python train.py --n_head=2 --n_kv_head=2 --d_mlp=768 --norm_eps=1e-06 --positions="rope" --extras=["capped logits"] --init="uniform" --init_std_qkv=0.026 --init_std_o=0.00475 --init_std_up=0.026 --init_std_down=0.00274 --lr_head=0.00952 --schedule="wsd" --batch_tokens=[16384, 32768, 49152]
MLP neurons of a small language model. Each row is named by its layer, matrix (down: output weights) and neuron, and shows model dimensions 64-159. Each number is 128 + 24 x the weight over its row's rms, rounded and kept within 0 to 255. Numbers have three digits each. A neuron's up and down rows have the sign that makes its largest values positive.
After each neuron's rows, "fires before" lists the tokens most often just after its 100 highest values on Wikipedia text that the model never trained on. A number after a token or word is its count.

L12.down202:125118134141159147086127099134119158122130111109096140126166121142135099130128105125108137173118096169069120119090113088157142072140145127170121146111145128172120117163145098115166137135086120146135132149117131120125142093166113149096095184159084167106111159138186106143131120153093080096
fires before: " |" 30, "\n" 24, ":" 23, "." 7

L9.down360:161137136133143133141129100116146135136065140156132115130138146166153108102113133146089113163155126112124134123157105160117083104177098146156131124120177136139100118110118157137148113123129106118142094096110129114114150106160118105118129081124099092154112100159118085138175140140125110124
fires before: " |" 42, " (" 14, " –" 9

L9.down49:153123123125178101157080121110091105072143155135102123104114157124130138122118141144128136107135146148139128105149130128137094139132159066128117122078120131116109133137131152099172172137111098142143124096167119109133121094132132163127112107163155112109150141105137126146081129111162122149
fires before: "," 52, "\n" 9, "s" 7, " |" 4

L12.down268:116110177128114122110114131094113081162146165132192159108121144137167134100128112150146133135141144097143129111131140114092164122124127085155123151145160168172119146093145126133139163121136126193128108161136102075119180107124164119112129098118124095086067137139111144147126145109104139140
fires before: "." 15, "," 12, " and" 11, " of" 8, " in" 6, " were" 4

L7.down336:128129115099153123114122087118136130135099116155137146107096103113133153140126085180094124116144078160127135145132134079186167118098139118123136120097124183136126115143102107136105112124157169109131118151150193118101142106105128071103120147134106095151105085144152132085137094130108095100
fires before: " |" 60, "\n" 18, ":" 5, ")" 4

L11.down191:116133149121130170176117140130068098155107172143135107147131104114139144122120110118114143122151096134154117156102136116119121147134076155120097114167139130121139153147163158176134131115175084065153092128178135136109133102133104130085118156114146162076152130115115134096072103101138095143
fires before: "\n" 47, "|" 43

L7.down711:109127140104109120185084074161107160139137110130096184138123103126107146145089139158139130185123147110162129133155186149108125123097118153101101134149118120099149128130108151150119107107151108141108112140137127150171115141128139143140141149131139108130123150136105122106138143129150121136
fires before: "-" 43, "\n" 10, "+" 8, "." 7, " |" 7

L12.down215:121128130146164138096157124135115121114126116095161103129169125099115123159133089133145151119135134149101123085075131119128144154141139134140127109122156117144127134101107148130145146093149134094156123127153160099149160107117157090152121161120139129104153094095163098103129143113148135125
fires before: "y" 37, "ic" 17, "ian" 10, "ia" 9, "i" 5

L7.down24:126110118145119105128155058122117089133137131117128109146114139128120153128140146146106120144141108088171182114158155118145118124128135159174120128066129110140096199125125135162154133115131121125145105137162175122120108128098137100092159142121120128145125108131117133110181143122098131141
fires before: "-" 34, "\n" 15, "S" 5, "20" 4

L5.down278:162097161108135146152138118154107129148123115135158143119156138110166158116112144145106125147152108158138136089106140130134133129145135181131087128076128140147155116097158107193164144083170122105145098121149183124133103109097156107117126164106111100108166076149114118113174136168147139087
fires before: "-" 28, "\n" 24, " " 4, "er" 4

L9.down114:143130094147133095086128134138118150110153149120155112145144149140168151192125146132135135121141143136145153149150116138155144128146148083136159143122084129123115144086144137126138136113103149159140147147124146163107156180138124172134112145159135093142154100118133101142158125102133134134
fires before: "." 25, " |" 17, " " 12, " life" 9, "=" 4

L5.down59:129112121130076110135131134185122138104104128126149161102119145133109156110117148128124115151161174141149106102165111125120149135131123144124131147109165131148114158091156128156135152149161088104093143117134126204119130132104108105114132097149137147116155153094086169130137178144100137147
fires before: "-" 50, "\n" 16, "=" 13

L5.down593:148136098155144159121105125137151065145163145149097121136132112146131135148146123115123169116115118139129118137097146147136129133141154089123108102101121167140139151137127174123165122090151151128178122168131110106095150147139134119103137135122141143122142089115123171141113150153147065145
fires before: " |" 43, "." 11, "\n" 4, ";" 4

L12.down256:119120153109108175189106143139107119145114114145127163095122142152091119179132114156145154141159103140134112184140124096167127143137113084133085146100156137089132108134167134144095166124140151121133148135146122150093107169172121150102182151119097142099178120126161112111135126144125119112
fires before: "|" 74, "lic" 7

L7.down495:125123161190101118154128121145140140127119119124121126154136131140124162103122116128124125105109104113102081112113125117103118102115148143156123154117125115117133154158144143090138103115136118136146119124093150104111133138108133093131139076120165164106126142113163096138108122116114153145
fires before: "ad" 19, "ute" 11, "ck" 10, "om" 7, "o" 5, " Su" 5

L9.down234:126128073137141099155108101137189082119108146170130130128083141126134121135126129176070121117138148120160141153149126138133113137194120114124121123105125168116111132121171180137103126131145144127149145155141135099103111127121116122150102105125118084144111112111132120114129133074120147115
fires before: " |" 31, "." 28, ")" 9, " (" 7, "–" 5, "," 4

L12.down307:146116145103114154115115122118140103114113149156125085120093083105121101107123148117105153146103081178197110160126099163117112116143102148164133149145127109121163142082132150161101133099129117088094105172156120161149125139129080126086107175119134152171153142169107148141156149155134098119
fires before: ":" 62, "\n" 9, " |" 6

L9.down86:132101113154125150172154099137127131106134133154129122162108174118148119131154131113127126158090146087135188126133104121106075115130100106107108133113096156116121117086172147152111105125136090113105150119164111162130094107125093108115088132127150120117098169109090115159112155149136101116
fires before: " |" 27, "–20" 7, "-" 7, " election" 5, "–" 5, "," 5

L12.down622:130096110115121177138132102122131110119124125125102125125107121147112132101146140127084133133075102156130107139128150120139143154113125117113105127126105105113097145142130138105187133134124143106127100137094147143159157127127109156131125135125105153112152143126153096133093141158132144126
fires before: " |" 35, " S" 7, "e" 5, " A" 5, ":" 4

L12.down512:133097140154113146135136121132118145113113130104127100121098191112175134134142098153135128171159118115113160118148121090114079136134130088129150135105116146086153132134160129091133118131113155137120152112126135134143110176120109119164151129170136129109111117154148069113171110126104139117
fires before: "." 25, " |" 16, ";" 13, "one" 9, "\n" 7, "," 4

L4.down535:123147120129114144161193100119110140084136134118118197088141127126113149114140115134120142093130151152089153157175125059175142145139156110146141152116157098146107138093127121102118131125128126159129148155150116137143129102134105142094140147125088110163130103162142090133189103124122102116
fires before: "|" 38, "\n" 12, "-" 11, "|---|---|" 4, "li" 4

L9.down733:103169095158148118126107092086140121098116173147137100102113161132127115146123139126117113130133122122095120120137127135140116137115116126138151146089148211100140100102165086126134104116126155159153158157138126142129124107139107139161155112141110143167114091156135088137142157108136127176
fires before: "\n" 39, " |" 16, " and" 5, " is" 5, " =" 5, " 0" 4

L9.down144:134153099133170101137134114133137160142128126141125112141136127182142101169123179131097150166153125086139163149190104125148136120163128146127148138134117132114140079135123127150138131135174114110099113120139145103130111143092167148131132093137142095132115115146098108159094172165158135150
fires before: "," 20, " |" 16, "'" 16, " (" 7, " is" 5, "." 4

L5.down729:123093064171113121178148143150116120145117129153122143153112108159124124157147076111167145123127126151099131150144115122129100141138205076128127120116148168128111133149134193141143144119121164140111126128122100097130104133133133128131130101117142115142175105121123186159130132106141136158
fires before: "," 21, ")" 14, "." 12, "\n" 8, " |" 8, ":" 6

L11.down162:154154139120154178178137110124134133161132117154191120119127167133144175163100115196115091144111124129151122149102147106181125133156109108160101112132168149154107146114114137138148148094128159125118140124105118162128133141155154134122095092175116094083123115128102113097141100112124101131
fires before: "\n" 23, " |" 19, " (" 6, "/" 5

L6.down527:129106115122148150169114156146108098142147112094130098160147121175144094124078135136134143127150155152139147148144165155113089159121100117145147122090163101113091107131118149116178123126135084146124131100160162148127122109088131160148121093117135129130130078177140124134145125156136114144
fires before: "ed" 41, "s" 13, "er" 8, "ing" 6, "e" 5, "es" 4

L9.down450:117114105120120120138113123132154117136107147143129189115093151128127137124147122131088128145120116131131157144099080100150156183151100129136134170157131212125162126144106139137111105132101145108138132147154130108129112109076127092101120130167096177174141080108161147121144107110110128120
fires before: "\n" 22, " is" 16, " was" 10, " and" 7, " |" 6, " (" 4

L5.down635:131098145116141119116090136154161161138131132143084127144131081142100148132112112123091143106135152127120104136149127175123128133182144149117143147126112111133121121122127159145124098078145112110174125127120158123132148106142147140117113122118152115154150166095111174132167127135152169169
fires before: " |" 49, ";" 28, "2" 4

L11.down301:097127072109093074142106156115113135132119132123099158139130115118155121136153103147138151134140116134134133159098149126129141105144113153126112143123139148139078173130128171124160141103087153124137123149143147134126146081100124120121108125105155111156089122127081135199157078103142132084
fires before: "," 64, " |" 14, "." 4

L12.down599:115125118111143138086137128136111116165142157115130087135118126111119120107090113129132114148120124109124105132151124109127105106113173144136105117112115108065178126135095087115141155171076100110107136079129109128146168124077120124152135172132098088086134168166114143138104091151155072139
fires before: "," 28, "==" 14, " ==" 5, "\n" 4, "===" 4, "s" 4

L12.down340:099135110126131122102146133130105140144143159147107108181133106120118126150140143140152140113127132155088127125151106099126125131115122118109145121143103090093080118145145142121161123095140173110151134126165095118159135136151157089142158131125146137135125117134171135151194118128122142130
fires before: "\n" 25, ")" 13, "," 6, "ing" 6, " (" 5, " and" 5

L11.down215:136135092124137083141171122159096138123107112159130165131123127155160160121121129099112128124103134161136121103147111142101071118169073121131165174158138134162140134117168154139158116131163112098140163122172159138100144156129118143116119142075158169160127060140178144137117130124129100136
fires before: ")" 33, "," 12, " (" 7, " |" 5, "s" 5, "." 4

L6.down2:144111149098108096137110144136109156146183140099139069080094169077146105095111141148126133141135174149147138103085127107117092129111143107084144138131123110132132147140143174129157166119124109134124128142124156128099150165117115142092133159157149143127129118156114145115151111144143127124
fires before: "-" 33, "\n" 18, " " 7, "=" 5, "." 5

L5.down521:166140117136140169089122109169111124125089114161113141108135106154090133110119086136107108129141114135135117132124164147129148111140134122131117115124144113133135153147080178111146126096128130089089125131123115104133153145158149144134123128097140102143145107112138124142134161112114101151
fires before: "." 21, "," 12, "\n" 7, "–" 7, "–20" 6, ":" 6

L11.down351:158111092137140161122152115159158169116133146144108182135133140143135137115159109101123159163149157147112082126152146128160129163134141136153134085101139070107147136138153123087170142095099110197156105128090151131134096120118120120063130104132160138113155078128152106142132115115148158135
fires before: "–" 27, ":" 13, "\n" 11, "–20" 10, "–19" 7, " |" 7

L7.down351:103149100123116118150175112117121152145131114149151127125104121130107122165106141087114153143116166135120147139124099132117126129144088158106114149144157121136097104079176155107137125151091151090110086088098160099121171132125110137123126102106117130132123139138061159130125128070102126134
fires before: "." 30, "," 22, ")" 10, " and" 8, " in" 4

L6.down404:130113112135082127103139130117104126153117136130115145112132187140118162138128128120099127153173070122138127076125110100170157134122134160092077145087099128158105153169123117121159155121127137128168125123151130113178119122090082120099128112132094145103163149108125186099161131144115098112
fires before: "-" 37, "\n" 10, " " 10, "S" 5, ";" 5, "|" 4

L7.down665:118122161119102126119094119130128160109129137142148142128142105090115138112147131148134134119154046150133111107110080150144184121078096121124144116119091097168159147134151160123104121121171118122139122137131088141169143112102116129145072143121154174131166150133169136112167132140125138186
fires before: "\n" 30, " " 25

L11.down29:124128137139157127148163144137111099127145135106153090127146150161120114087115105137093127155109152143159136124106164116143104147129143149133107147099151140084136135098129141132125084146143112116150125115151109146108103136138135126132174141123146114119115128167098105167094088128129141085
fires before: "ed" 28, "\n" 24, "s" 14, " that" 5

L9.down398:170107030146153116150115086136169113160143131145125146111111127123141143121141139175112116131126143123152107126123131125121100113233135131118146133137121171123122152129135166137125146135154149114138131151158134134101123142128120144162129087160113074139117056128117130102137129089115126118
fires before: " |" 37, "." 28, " (" 11, "," 5, ";" 5

L11.down662:124130093123120113144141118152182147102118118141117137109135140128069121111158091121135192114134094127136094127119125167101107101161172140126114146097084154134132099144140151115117117143125126189132138119086173117052125146150102133107148115109124121158144164108097125119134105140110144128
fires before: " |" 65, " (" 17, ";" 8

L7.down353:142162124126095134114136123147167147127128108154162084145103141126089121091138157109121136121120151113122156134137145137099127106126121142161154127146172108114108139126143154112127142095152134090159135121115120133118173130115176147102149121096111133119142110146130134174176115142137150160
fires before: " |" 32, " \"" 11, ";" 7, "\n" 7, " " 7

L5.down762:146122128108118161136101122152105110118132134095128103086117112098107123103116156139118162131138096126114091147120093073131170121140099106152111117104127152148144125127142109126143131081149153124145114100102097156165129134138144117131119166104112160109145103102142136138111088121122159124
fires before: " 0" 19, " 19" 14, " 1" 14, " 2" 6, " " 4

L7.down425:111111144133123146137152139128142116136158145093133157125139082140129158151107134106105163139138135145155117132166164131128072130142105142117069144122121196155148128102136169195136125130138090137086131156131125067123117115093115114156165081141137112123091152140117153190138134100132136102
fires before: " |" 23, "." 16, "," 16

L11.down587:122122110098152129094129097168112168164141089128092134125138094102132105131126123128096129162159147051096099121133068186075122115163141132099194112122102151086183115152120132102112152141163139102102128158156139134158134068127169140135161138120111156145116102097138119134134103121153165164
fires before: " |" 20, "–" 18, "\n" 10, " is" 8, " were" 8, " are" 6

L4.down514:118116118108125178096142156138113157129121151051121127127121124175128103087156146123123128095158146140084112115134140127097152159119152137116126111146099069125092131133137138165127146087141115096178110093100111114149127176126132079167139151118177120099118159129131143116106136169129118111
fires before: "\n" 38, "-" 17, "val" 5

L8.down183:114096110132155143129131137086126189100182145131141141087112162142115133139163131132108151145106151164114145099137148146130116115107129118122131115076146164101155090173164115154119124132116130166127148119139150133176138125130155142132167093109142130123151140104168132100112133110142154119
fires before: " |" 24, " be" 12, ")" 9, "\n" 6, " " 6, " (" 5

L7.down61:103144096087101131113127115115109084102108136126172134110109087105109126104165130155071124115146109139160095111136146134151159136114137171106109103067157141160118121095132113151130150097148145140171142090147123142145091143131120100134141133099081114122115065164128157116130103154090133126
fires before: "-" 65, "\n" 26, "|" 5

L11.down681:137128093137156142124139115118116106119127121150160153115103100116132150144152140118094134198121158112145138091099103131106142135141089106132117124168128087110140108160141136124155134152140088123137121088128111117094132156119126137093146107092108103145138147151188149081101164111122126122
fires before: ")" 35, " (" 19, "." 13, " |" 11

L7.down726:140133132155142126146130122137098117102150122104131141107104112113113114143133131112138131126142103112152107158095122109149136144098104116132156148111124135154118094156156158128125129135176155128156145142187109124116134126108132117123125110108064164132124079079146116130165103127124169128
fires before: "\n" 48, " " 22, " 0" 5, " 7" 4

L6.down570:131133068118144163136153151137140164103140162155143135105157119138147138165119138174145087102120087108109117126147129135141124086132115151089137099111087111118146101154161110163112142146120106158164134103127110115140135161115114127085158129106128158125112121133144142097123112140101143119
fires before: "\n" 24, " |" 14, " 0" 5, " \"" 4, " 5" 4, " 3" 4

L11.down40:079131166143127140169121093141158121123196137152114089142171135112125088125150090144164123132165135089129134128100129119100092107121117135107120124103138173106127126121156163131185131124112118197121103095161140122120175115165130144162122096127160113123107169178127137114098131113121133152
fires before: "." 15, "," 13, " and" 10, " in" 7, " are" 5

L12.down150:093159119152130109175102132124133113141089156141096124138137149086084132104097114131123134114135115134128145112137093114139118130131105132110102130172103132136167124108139107147181131112124162111164146089095144123110152086140114143118168104129090116131110105190124159155126129123125154171
fires before: "\n" 33, " was" 10, " is" 7, " " 6

L9.down52:110116128096107078124110129108125097100132090121150118094127148123152134119113146112056101164191139123133150135118134090094125125148128166077129102143128131190104116113137142157189144078150119106139167097127137139123113129125128092097132118167127169141128075085119177127110167151116133068
fires before: "-" 73, "\n" 15

L4.down610:153119113123131131137099142147081120168126110129127108113120162141127137140112114152124097117073084123123120155101156108128125103151148107139097119148182103120137135126160097148125120094158164138088144126133112172143125152153146131107106159129115138092110077096128077094106165132124120174
fires before: " |" 39, "." 17, "\n" 8, ";" 6, " " 5, ")" 5

L9.down231:100169100124127146142103130087132112116113096115153171143124122073140156164102137158099129112112130134147144117094106173086149109088132129093134126155126142134163130132117118138118144127085185119119096135123161113124137170113121134146176136092115114121076152113138114116122128135147091081
fires before: " 19" 34, "," 20, " 18" 5, " 2011" 4, "." 4

L4.down100:158151098129174139107141127152119143168117144127116141104136139189141148142082149169118109129115095111117128144072157113137132113160098096162146112137136129120089151141152104160120102124127122158110171147111112129160168187156136129109107158126109121117130081104154087117128165124106124204
fires before: " |" 36, "." 10, ")" 9, " (" 5, "et" 5, "2" 4

L11.down377:114140150081135126133166128146116137106160098144145046136115127177123106131126167141159126120133145084169143133151073095124116134084135139083128127167119123127111096147125131131142137170137141109088129101142096152082137127158150121118155132111113116155147146142133118123121090138156098124
fires before: " |" 40, "|" 9, "s" 5, "\n" 4, "le" 4

L8.down75:087124144127136213113148153110132148128144133081138167138127102116096147147114157145143153131143157154117135101140143108130148135107118140159130114134144125187109128112135131151127109128099115101146121153140128126134148120091124109195136082146177120097115112089146153151106102103194111141
fires before: " of" 18, "y" 15, "ic" 11, "ur" 6, "ure" 4

L5.down682:114152070116140142098156147106133122097139140118152111105134165129156096102148093154139144175123135114086138127115124104118152136152141146150159135130132134089123152161115117096132124136172148114182096119110108107168134143063130124131129107168113089142081133116179126127103136161135085117
fires before: " |" 40, "–" 9, "." 8, "ed" 6, "if" 5, "e" 4

L7.down72:155160109120123151137167072153134106146109143141127104125119118096112110145147167148139140112144161123168149150101142118113111132155114155160113156111132141117118125111125179151160136068197119091124110144155124143112150102114154093123137129091103111111134000130128114129107139149150123136
fires before: "|" 78, "\n" 7

L11.down363:132123153114150102136105096150137102068117119094114130167147101098091112117110145125124126154115163107132160121190141129129142121136139171085133126155130111151141120165119141126129133114106146137098145136186117105118107082102123145129143125127091121172117154112130097128151099101151151136
fires before: " |" 35, "," 19, "\n" 9, ";" 9, ")" 7, " and" 4

L11.down13:182144083097140132140070122143165131135152118157076149135107113157126150133153138201130106156131134123105133141176148137128121091144125092103140163127108129099132159163131150121106102094105145108105097143064176102134093156116145132126113091148127125123164130132153143103102131111132116133
fires before: " |" 34, "\n" 22, "." 7, "″" 6, " U" 6

L6.down685:143102133113110130142104131114141126183114124105144152134089115102084128116104089126144100154121100157108090107145119142117154101077163083135090158074147118100144135113109100132143171143141161134126126142155153110104156154149141138097089129130142135113112134111129101122121133073123104117
fires before: "|" 63, "===" 13, "==" 9, "=" 4

L4.down548:148119115133141158107143129143110132144126135109096087109107131146147114103115187131144157181122107179144098151119113139153153108136163082111101122159152096141089136097175135091142084119104121146071078150113123098113102112119139096148096095102157162146135107133123112173116151165099163136
fires before: " |" 33, "," 11, ":" 8, ")," 7, ")" 6, "–20" 5

L5.down666:106162158129172113133129130187152155131104115123177116137133115126131144156104142135140103104145150056155133153079115106064104143127107154156096101134147132135132101158148150145119091169148123107083134163140124179133085118152120124135127129138095102155115134163118137170104114103145121105
fires before: "-" 29, "\n" 21, "=" 6, " " 4

L8.down480:115134106134081149116135101154126120095099176134156176132135114138144122147141084138131135151099142102133134181132122146120167148182129126132152179136102144088129147116152132082119103112155155116111149147132141129097166132116079116114088117111148133139133088121150102134144180155079148109
fires before: "," 30, ")" 15, "." 12, "\n" 10, ":" 4

L12.down549:123148139089159074128113106110130129140121130137165126106125128167113120127167130119118118115112150128112162130122149168117150153101154085127122141174156124092131114135140185111131113134157107153124128154140130155119151126146103117135125131132120129131147163115110153152073134125135111095
fires before: "-" 48, "|" 11, " |" 11, "\n" 8

L4.down530:114138100123125176107111148133144093127101148135158103128125102138109146128127130128134152139107139178138154128163104104134107111135099151123130160135101105103119098102120114138178149046111138050140098121115152105094142119119129074094144077133091109121145088160172129151113146159145110081
fires before: "\n" 38, " He" 11, " The" 8

L8.down596:185144074148154132113128097155131120119124148128085152112130097128063143103151124144112106122131119139115113114141144136122116122198104128131167124140121129120121154087130120165183156108110137145128101163162123150125161130130154116096138113176111099158184201086089157155124123095113086132
fires before: " |" 23, "." 12, ";" 11, "″" 6, "4" 5, " " 5

L8.down612:153140127178129146176152132090106155120102114163097104128152111159157127133076120157129154126100132155148176096141120094095141099112139091137090136106109111117138167094122139121120151160149124194158087144134125128101133143129087133148134096148194143124150159108116097153146123094145136110
fires before: "ck" 11, "ute" 11, "ad" 10, "ch" 10, "om" 7, "ed" 7

L5.down78:144128093086089146137138137089103144147112135143105119138093139127149151099127138116101145078136123176138132143151147148110106099092144135161089100146121112110133120117108137149145136101144115101148111107150137136144165157119159152103106085096167156078118125111098102108103137089142148121
fires before: "\n" 18, "|" 14, "S" 6, "===" 6, "-" 6, "A" 6

L4.down469:099132103113132146158142126110167132108142101143149139144131168105152114123099132115086122110150098169172096105150156081166133110131128138111133134128101150116133123147152090148163156105132132127146122109152143144123126138134110079092165137122122098110132106123130133109193177112107084099
fires before: "|" 73, "-" 11, "\n" 10

L9.down671:140154116120135142157101107146124135099168126118128127092129149128113141149088109142126167180096152106164139150125132164087134110122121110125138147113120144153138177129128136123171132104115112142100108144140169174147080124126147129129141141148129133144121084156141134128161159121103152144
fires before: "." 22, " |" 20, "," 11, " (" 10, ")" 5

L8.down134:147094071125107164137151023130162132121118133133100184138164106182134141137146104175143136137106127097115159105145146101129092164205165117107147137123106150142110122120143169137133138145144144109124129151153126082127126127117082124114119109164126117170130136119120151127134157129132142122
fires before: "–" 19, " |" 15, "\n" 11, ":" 10, "–20" 8, "–19" 7

L6.down671:120132157112101123116114100131132106142106115101130128135110181117113144127104116154083146166129158185120136156132130103091143133123117152140099158159111145100140161156176120157138135085124118091150138120141125139126115107141099127129142131140165169099114126131145145135104119115135118106
fires before: "|" 59, "-" 24, "\n" 12

L8.down764:162109147173136116134138194134164109097128115156139101140177152136124134120137127108144104155133117103105130070149117104126153120161125155113079131106103139170129124165092114129167119118117101097138117125121134122169126131093128117139112108162144165095156122111129156134155085083150152138
fires before: "-" 47, " " 24, "\n" 21

L12.down459:129132148167179122137122169178125148106110129095154118118107147137128165099125104107105144122135092118115108133094061140142160139162081139125132143175116130108124154150166103156145126154133143115170155125136104118146100112136121125147114123154111176173159142071109150166140114161125136114
fires before: "\n" 42, " He" 8

L7.down289:114076124148134149172111117148145163123118136127124168131110135110151143171122088115109122146138084158118105176117109107174126138140149157118093164129132156145168123130125156134101100155101153123131139193125152133109113134145123117141095143141127093198115114156131145125096142138130124120
fires before: "|" 40, " |" 28, "\n" 12, "}" 6

L7.down546:146192124078130133130113131103139136143135167114147128157116138158088126157117099105172097140082138173146136146129146173154138171172150113119135168114134122153139128158151168109126097096123166141178154131148111130089113092170128107124138114141117129130125209121125120119131176130120143144
fires before: " (" 19, " |" 15, " " 10, ")" 8, " Time" 5, " Su" 5

L4.down424:110111086141133119166147104128141126147106131108117107119128101114132131146097101118129163109118102147137206157142118100140117131111162135099114140134125152146115143130115149105112167121111156112099106126146118094098103133104152126138093079134127119098095083129089117172181130132159116144
fires before: "," 26, "." 20, "s" 7, ")" 5

L6.down292:096125109145157137128111118151124168126168177143122122131134118148112122106104141146112115137125115165156150137114136117118103150115114154113143140143102162120122082150111109112117144115128140126140162103157103127141104126165146134120108136087139124163101170114122118122103114136134118105
fires before: " " 28, "\n" 21, " 0" 6, " 2" 4, " E" 4

L8.down614:150114086136131105167129006131196127136131136149128140126149119152092137121144134183130115109098102086143140097121146118139105143207160132115148124122107163117125137123153161116141131155166158119126120162137110092114136151108117110113113116172117104149132232113142117105149138086107136129
fires before: " |" 53, "." 22, " (" 6, ";" 5

L4.down414:158134114140113121154127090140140117143128160111128121119146126151117123133101108155116120122155144099100113127145116106097116092123117125146117143099155074127111126122103119180109141090159128132138107139123100116145149161139107135133103137163127169134131189074112107094117142103145111124
fires before: "ad" 13, "ck" 10, "b" 8, "ute" 7, "ch" 7, "n" 5

L11.down408:090135101097112093113138104172088154133084130143120170135131103133159094112117127100113156146180151120106135168138123123085125099134114110095152164088138122190104161121118169131189149110094110137104149119174140153126150120111162109107135112103135094142134100157096141146140096134130146069
fires before: "tic" 17, " |" 16, "i" 8, "an" 5, "ba" 4, ")" 4

L6.down593:163125116121129123121115102136147079156118101148183124151163111136143147119114159147153117139151129149142126068140130117162152124082143108169094176137106131155098135096148097191179118115078134102121101157141161136101128115109118142135133144120109109137090123136115180113112135121129123141
fires before: "\n" 56, "-" 17, " |" 6, " " 5

L9.down315:152164103120075137123143125098124118138160153107123110121086143138110104200146139123121121133091165122148136136161105134110124111101128129167124150157101140114136114102155098148173112125144128109111106129168150149092162154124114169107150130132149111134112099198123157153146159150106137112
fires before: "," 42, "." 10, ")" 9, " |" 9, " 19" 4

L8.down732:131153127103133119119093065084110138115122138133142130121100144145122118110125068164125096104114080138120153141100110165150142092120128143102111131145110119113154144116097149093116141144110146108104109175155123148144166157108101104124127143142149114082113202158142122104144113124102148135
fires before: "-" 39, ":" 17, "de" 9, "\n" 8, " a" 6, " Su" 5

L11.down444:158152132078149147124108123151129128145136101078136166128134092139152111130165142105132092127150135099168122108130115095130129102150142140108120136176155149094159140104082152164135151105091156128120115140123107107132129152113122073114135104155156107159122088125154143203109142097119119124
fires before: ")" 19, "–20" 19, ":" 19, "–" 16, " |" 7

L8.down471:104087117136106138165142121098115114149101135153175121136090125139103114121125126162111125126135113082116129127135129133153131129143132159166095139078106169167093115107134109145120141153133145117137143131159134135149112131129134116153143158156130147087150167110112156140117115098141128076
fires before: "-" 21, "|" 18, "\n" 12, "(" 10, "20" 7

L6.down364:133130127091111132105093125112196130126132111110129109113117162123159125154142169131108162131176115095150166113092143121158097136123110171101131111123080157140130131128066144107136156139103154121154126113135124165087119148103124201115142154135087111120086109131103108124101119130150138077
fires before: " 19" 34, " 18" 11, " 2018" 4, " 2014" 4, " 2020" 4, "," 4

L12.down200:144140114123133135118127140137112158116131126107089128124135101101078102128133122131131104122095122106138133112121105125118119170145103100116149108138099104122124170142156103172157144134112157086177178118175120119109152116124135121135183099137106174165081202133090120125124170133143129167
fires before: "|" 28, " |" 25, "\n" 13, "L" 4

L11.down592:130143107102099110185125086145120148131115127139141142113131102128155115164128127152163129135058140133136167104148140123111099120148137109098164153109128160124142080137120155149120098141105126141093081134086123155113159147114133109174161121097113090145126068119169138140129135141089182114
fires before: "–" 27, " |" 20, "–20" 11, ")" 11, "," 5, "\n" 5

L5.down295:142151173146145045093101106130120094146141150105125125079164131124136113165136103098110151164144137107128091135122114149129161113161088164109136156129124108146133112170115115127117127126111122137125156136150099143143110138130118108116115145172093138110169149113135121145107174126108093111
fires before: "\n" 51, "u" 5, "ve" 4, "ved" 4

L9.down123:099116133161125122138137186145094145143102164138134114112179088135157085090144119140101103155177127102141153110126103118106126109140131138130113140149094132123106133103121116145148096119105122113101117129123156141162115155126128117159144131125116138094137112121138119173087100199150133119
fires before: "-" 48, "\n" 15, "ing" 5, "ed" 4

L9.down108:095142156129097106158127145177127123135118156109169122123145126124113072110139199150105104150163125124137155132121109085161089108100137104092126077157145156128122117133160161103151115109167142153160093145123140106121099137164105129096121106118111099130093081127102101144135124164107121096
fires before: "\n" 62, "-" 23, "n" 10

L6.down500:089142082108119156105135085128137161061141095136129113141127133160151093155136138144092112117167106054170124138110132137125108112112148123117099136136129138136115103128130112207123153150153122161200085120115130095122121132122114155135138135114102101137157140140093122122157116114138160118
fires before: "." 28, " |" 12, ")" 10, " (" 8, "\n" 8, "–" 6